Weights of a small transformer language model: 8 heads of 64.
MLP neurons of a small language model. Each row is named by its layer, matrix (up: input weights) and neuron, and shows model dimensions 176-271. Each number is 128 + 24 x the weight over its row's rms, rounded and kept within 0 to 255. Numbers have three digits each.
After each neuron's rows, "fires on" lists the tokens most often at its 100 highest values on Wikipedia text that the model never trained on.

L2.up1392:116152098125117113087164111145096119118127100159112094092086166139089123098103127132143166146155119134134122134113139118120157101151145090117152139138145152153110084142115132115130124130104163140148094171108149084100127152163140093108120130134095166136128153100157111104134149148127140112
fires on: " ", " with", " by", "5", "6", "9"

L2.up1101:089119140117128137101126138129133092133148112157120118183111096125119147103141111088113150105113171108152096162171150127179107113091130130097139132086118132138134133149134167103096085112106102158171125149144110113120136130149140083130104099142106086111156130103119117180102154155116185087
fires on: " all", " is", ",", " was", " have", ";"

L5.up493:120125109129130161137078100157148128124107137119097099126127125137106102093152101125131099134131152189109174132173102104105086132136117127116137127138127096126138119144103151059107101113095127091148102156108097143110117098071121106165121160202129139082118115113138148118111122117125111137
fires on: "-", " |", " including", " as", "ned"

L5.up1613:095101155146105126080129107098133112142095164130170131140151148126075111124094097117146155151168082085134092110169170096118134067110149103114137158106090149088097174115130110153078097137134122181117150132124164163076114128090098109143124112147121126116133181146127130115173114163107165123
fires on: "-", "ag", " ", "am"

L5.up1965:091138095126103140113117119135148144130129122129107101103114133131100110178070154115155118128145117130189134123137159096100129085161155115120158107165144091137109115098108123093111110094134121165130101160160092119106119151118158113092146116116171108113143138085118142124154142134138131154
fires on: " ", "2", " |"

L2.up397:134183123119142101142119106145164141178126110132145106130104152104136113124116074105125146085141152108084131164158132166102071106144095120088153140121101093131110123104154092112117116139125128129145128153153106130145147105133119153148122117127114120092147142101084143131142151148105189127
fires on: "an", " as", " Lead", "in", " and", "unn"

L2.up1344:152106129091133136127085150121120143112168156170138114137157125132137086115117164115142136158129155145125109202154106127113125095096120132155124082130117124151159097101146185090129117132124091097151123104148149122111099082100086099126117135120101170126130152111103124093094123115136164116
fires on: "-", ".", "\n", " through", "2", " "

L2.up9:119178127119150147147138101117150110124123135121127085164079122143133102144140096120159118125117157149149095104106137161152133148076142120115099087152108137118115110110157143107163116132105164152137137123116129135121151154141141096106141142123147147136156108145093153185111147103121160109
fires on: ".", ",", " he", ".,", " she", " had"

L2.up298:146126183098198140107112130114167150114119094109125161145117119132119130123120072129135117100134155138141109185163098143165118128150146100131114081113119098146135113124118140091131121158100134097162106104123157131143093133123103105082105115128106117100155106110065113119119092107132131108
fires on: "2", "1", "3", "5", "4", "8"

L2.up164:123154180098111132115101119155169108115105111125098162107157145146141139143153103116151165140094124093116132157154193172144108092096180131127113106153169104128160093144115102098074109123125112130137155105098160083094110120121109111139150099111108107134155154113109156143151103168135162149
fires on: " (", "5", ")", "6", "4", "2"

L2.up347:119149101138133144127127138090158116147134191174130123159129093130161144093121141128150117120104110163092101156120146134159153124129122146122159143129148108109149116091120104091147133171098151153102085108112139136105077139106096087129129164128111126134143155104077154115146106122144142125
fires on: " and", "\n", ")\n"

L2.up1339:116159147130135161110135113134137106117142104144147147090155135101137137148142102133134138140072161122123091164128169106154104123093121122054121072150150103126164137148121095144099102115136145139130095118141161115132084125161108117121100115184083166133093157089145155161121123096122115114
fires on: "6", "7", "9", "4", "″E", " Glenn"

L2.up1057:156125123108154126105116113098187141140157117113145154142101113068150121166138146125143151151104116117127106163156147113090105112122120144135137105142165146140179103136116127153082113103134128125115117169137115137150157129134122123102148101151078121121136153115122099111116090157125108114
fires on: "3", "5", " ", "4", "2"

L2.up1998:111178102147118125150121117153156084147074174110116088156140087124118152189170105147132125129090149167167105125170112128176134142082107107117147133095119084132159078123125186075132138097097140166142104129134119147126089113109109115105129143157118097121167135128112174146097165113155194134
fires on: ",", " with", " of"

L2.up1067:175145141123154138132126112174168111084121095123120145134152174108115091118073156112117136153159135122127118151108116146096157107126117155160105122166097102155173112129119158140128107107119085140137124158125171113122124105128120108131101154173144119152132120161140154166153135084150131139
fires on: "'s", " of", ",", " ("

L5.up2001:099155147133153152146154146126146126153130121156138119158109116148113125147165140121152143148099132120129146136145127147126157139118153112103116137097151108121191114159129139098116126149084112151111158167120106152107110158157153087102101060165121115090139093122110163128096156129116152114
fires on: ",", " as", " and", " but", " which"

L5.up1447:118103155191141137074145129141127110134130117126115154111136127153122130135108136138155101149124149153112131164130164135099105098104122127100108116097112132133178152131109129080083125114137106154158132148102120107087084156129089136146119092175073086142118148097109121120115126119162124115
fires on: ".", " in", ",", " on", " million", " |"

L2.up691:153105139085110151109083151096140128110131148146146156164129094101125106180137108125108111123134144153127097133137146118121128120115176124128119098130122114151157122149129166102128084138093116155158122124134144087121119163144109152107124129129158148102151160149116115120173133133143147094
fires on: "1", "4", "5", "3", " "

L5.up944:146129133130089111122078088158120127118152176136143133104139082115131121130112155102123171125094102121092120087140094125097137077139108103179120128122165166118133137111132140137079098127160119141096135171126174138124088114124135115127129122145114112053175127137096126132149133123121167156
fires on: "-", "–", " ", "2"

L2.up729:113137108148148128159123093169108128141130159127107144123095105114108131154138156106178129109172132150154141155163168150159135148096088128113092127171130083126145129135096143102133122175094138151138144149145139112119093116126094140102139125132143129155110167171103163133126170146149165112
fires on: " and", " which", ",", " released", " published"

L5.up1842:110126127147143146099150148091141081124091153144158126123096144085125095134117139110126108107129134097145116134145131100103136127107146107151129115082135099116151137102164132090092107165139126123096175133105170127138108146103156112145133120161141154094152154115070138129120133130121176121
fires on: ".\n\n", " an", ",", ".\"\n\n", " The"

L2.up591:118138109162164151127127118133103106117110173128142118135144158126118136144139077105176155130141131148082115159152166167154136083117115133119095131159167073102145081118167091145138162155119148146158127159128119130108088142132132093117176139116094130125191141139113190115165148143138165147
fires on: ",", " and", "\"", ";", ")"

L2.up540:141145156088099169117100160085108169088094149143107155145140156149139186146154154128126137102135116154113153134135111103108107125152164149149142106167148125102130109121114122096089127163083105158158141113111141087150085142072103141150128099148067110106139158096099158126110134139130151092
fires on: " (", ")", " =\n\n", " |"

L5.up1572:152174114117122157112139122115095095143119132113119123173111083121102115136080144161128100114124144145105122120147121117120138133120132170122125120163135173120179089132082127121096094144092133101129137154121091134143092154134086155088147137147120106115148118155096120104178146157130159145
fires on: " Label", " in", " Released", ":", " Formats", " Died"

L2.up1223:118116135086113179091106185107120107156112144153102108164074076132138088143151164143121129118124128149157124141161145133142143145132148117108136129137075081123188151122118126132111109154100104121156138136148101125098132136076098118152112087106074159114119170156096082111118154123092157121
fires on: "3", "4", "8", "2", "6", "5"

L5.up239:140161123142158116142093129144157106111094161113085131066134151116085173120109108134138104181107119174114164136127160175134137115095165115181121115134116112132129087157139151077124092093129106145145095150127156095136102105097153119118142144166145101127116148138113136106097102130119151147
fires on: " and", " the", " its", "'s", ","

L5.up1797:126155126119170111109109159088158159085118132142079132100095121103132075152150114123144129122150135110103129118141138111137108170134170156128126128162087092145144129128115134098142080122088110107175104107122123124137131123105085153135106129161117127137114118143130118123136097137165118134
fires on: " ", "4", "9", "2", "5", "1"

L5.up1404:127142131131156144111102112119170115164131096095098151093132152159079145105122094126100130161149073140170165140129161124119095144100145126174141129129127117138112120153120174092112097130085084133090088140165106134131140124103086132136162166158118138131141121117106212145177106099123106075
fires on: " and", ",", "3", "1", "2", "6"

L2.up546:121142121148176104082135166091118117150083126112105138067098155125087163149137127085122154115107160101097146171147172164148121086105132130099100155082114122152105111155149161094148106197129151125138148148107134141116094145120110167162141130143113109104103121093098166132106104172145152119
fires on: ",", " and"

L5.up75:133138138128122149156090125077148092142167122112164101096135128134151141119065142133109096135150128125148140093156128145110163098156131097189164146152152172165106142119069096146107109138159163124111118093101142169120144122112103118135158104111121100118141154105144117118160117134148082139
fires on: "1", " ", "2"

L2.up178:116147123125093159102109143093128116129109113111152133134104123144116134152116152126124135076126128120177085168134156130120092154114118098119175095133129132208187118151108125133116141112096102131177112153127121131144132183140149121143152124160106168092179145134078133173112136126112153115
fires on: " |", ".", ";", " (", " "

L5.up82:126145111121166135133117123102123140102104137131145161141133153152088160096105142127130178122112142146123126147113133182126094107139152101170114122147133118131124115124164150108148113126154153159146113116123185119100067115093136137113114081133128158148142144110137179166103098151111160145
fires on: "and", " and", "u", "en", "-", " later"

L2.up2009:113167122116124124130114142101107145115081141143123110131081119145103157189139107145151128136108145103151088155159179120102103129119144116086099109147101096159142112163082136083110133151120141153117146132094137173107123139159144150147133102101146103113105135156125109104133121160094170109
fires on: " (", " ", ",", ".", " is"

L5.up1946:176168114132177148105144123067118149113107088141105125118142123104131085133132110143162159127163133149099138177135181138117113140188128147117137113122130121110137147133171143101108118134125127127153134094139113170102147136131127090126135148128073128123129111114091099130155155123107146118
fires on: " a", "1", "5", "A", "0", " |"

L5.up202:136097120096155148139092131128127115117116115080128141138137156144129120118143153109112108176135115143137133119164131170100129097109107128158149140155133162169153076094107102158100099141101117137149143127151156157120113158095144102091115088153138080154154123115128137122161103143111129132
fires on: " ", "0", "leyball", "1", "-"

L5.up48:137134149129167114108175107125151179075059169121122151114162112177119165128126147112147093088098113130145142173143163142095135087106202154160122131062126093165100111108125133136096102120146136152129152117133123149165120148124140139073117090121094109105126119103141143114112077096101112143
fires on: "1", "2", "3"

L5.up512:163169127102123164169103135089147159143150143147147117148152078091126126167094143131141116144079161120091130122141137114098117152135107155136134116150144105101154100143103127112078137109126107080148142134149120116111108092110127082125070118175106135101139088099137097127097134118115135124
fires on: " (", " =\n\n", " |", "/", ":", "-"

L2.up1971:097185117144141126153143130159106151097117125118142160101143105099131119123134149104118095130101116098133143188104144113133135119137180119120158079102127114148095100085093112125115169121128161158141128164136152137127120139133089113092156114108087129108081154095132158132143129100119085102
fires on: "1", "2", "0", "8", "3", "7"

L5.up1048:110171134127123136103071119099173090137100111141072147159143096193128122164131092132119157104138126103156082141127100113115113160126109134120155145141117095154136134099109088118116127094102140122135116127139158171156125140111104109148169147191133115120165133104083087126153121120125085126
fires on: " ", " a", " is", " was", " of", " ("

L2.up1168:162092174083139145108153120109167093110122106121137138099146100135156104118138176134117137155106143100123112160167098130139127118125179117101098134124140126136169144114116119109142138134132122100126124190127131114139141146150105109151136115103127122105163173164142098100147125119121126091
fires on: "4", " on", "–", "2", "3"

L2.up1161:135137118110133127123160123144122119125091108113139104086114154159112145143140173147124181122103107143146114144163157115128089090147118128147148124131108086172134083121093116092065100103135123146137108102135124116127153146106106081154133153135153109136119102140099151139166124105152119107
fires on: " |", " "

L2.up1268:096172161114175158140132119097126123122103097119098144144129106090115122116128134125124163123130165156085107140184165119166121129129139100115095106131140152134146128127116116116115120124082083175190143161137131148124093135123097140134145086133130122123148156160105116123129102119121100132
fires on: "9", "7", "1", "-", "6"

L5.up1711:132119179142158114139113128100099085107140150172133156124121166154154112122153144108163124163134133125176171128167136109165123138145137106146146129144133144128136083123075117078143136168159132103165121103128129117134111096080131090141133149183157152072141093108146156124119128125130174091
fires on: ".", "1", " the", "-", "l", " "

L5.up955:137177145132095142124120135115095120100114156142149165077140125147120122123156150089136121146118127124150132157151139108079150148094132089121150102146135130129127112135169137109123140125137147105150143101128135165132113160116100147153125157140146139079132150140089171129081114141125148097
fires on: " ", "1", " −", "–"

L2.up189:128185133162086135133142120147162123123151149159141112114131131105137151076095194090148132117127101095176130117140128130161099108148177111136200103152123098100136121112138120109106120104155090153134134120120091116135168121119145152112136128151135167137112154084141103174139141139152149125
fires on: " |", ".", " top"

L2.up841:116105108126124142150114119115118106143142179108157161098127168100151104149173148088130093123125150149150096165160174101121115118109127124146115133109165094156133074151127166111114132135118120178136141116091159122113101163127107107135106095126128165128122143142103159105139108140141178119
fires on: " =\n\n", " an", ":", " was", " a", " November"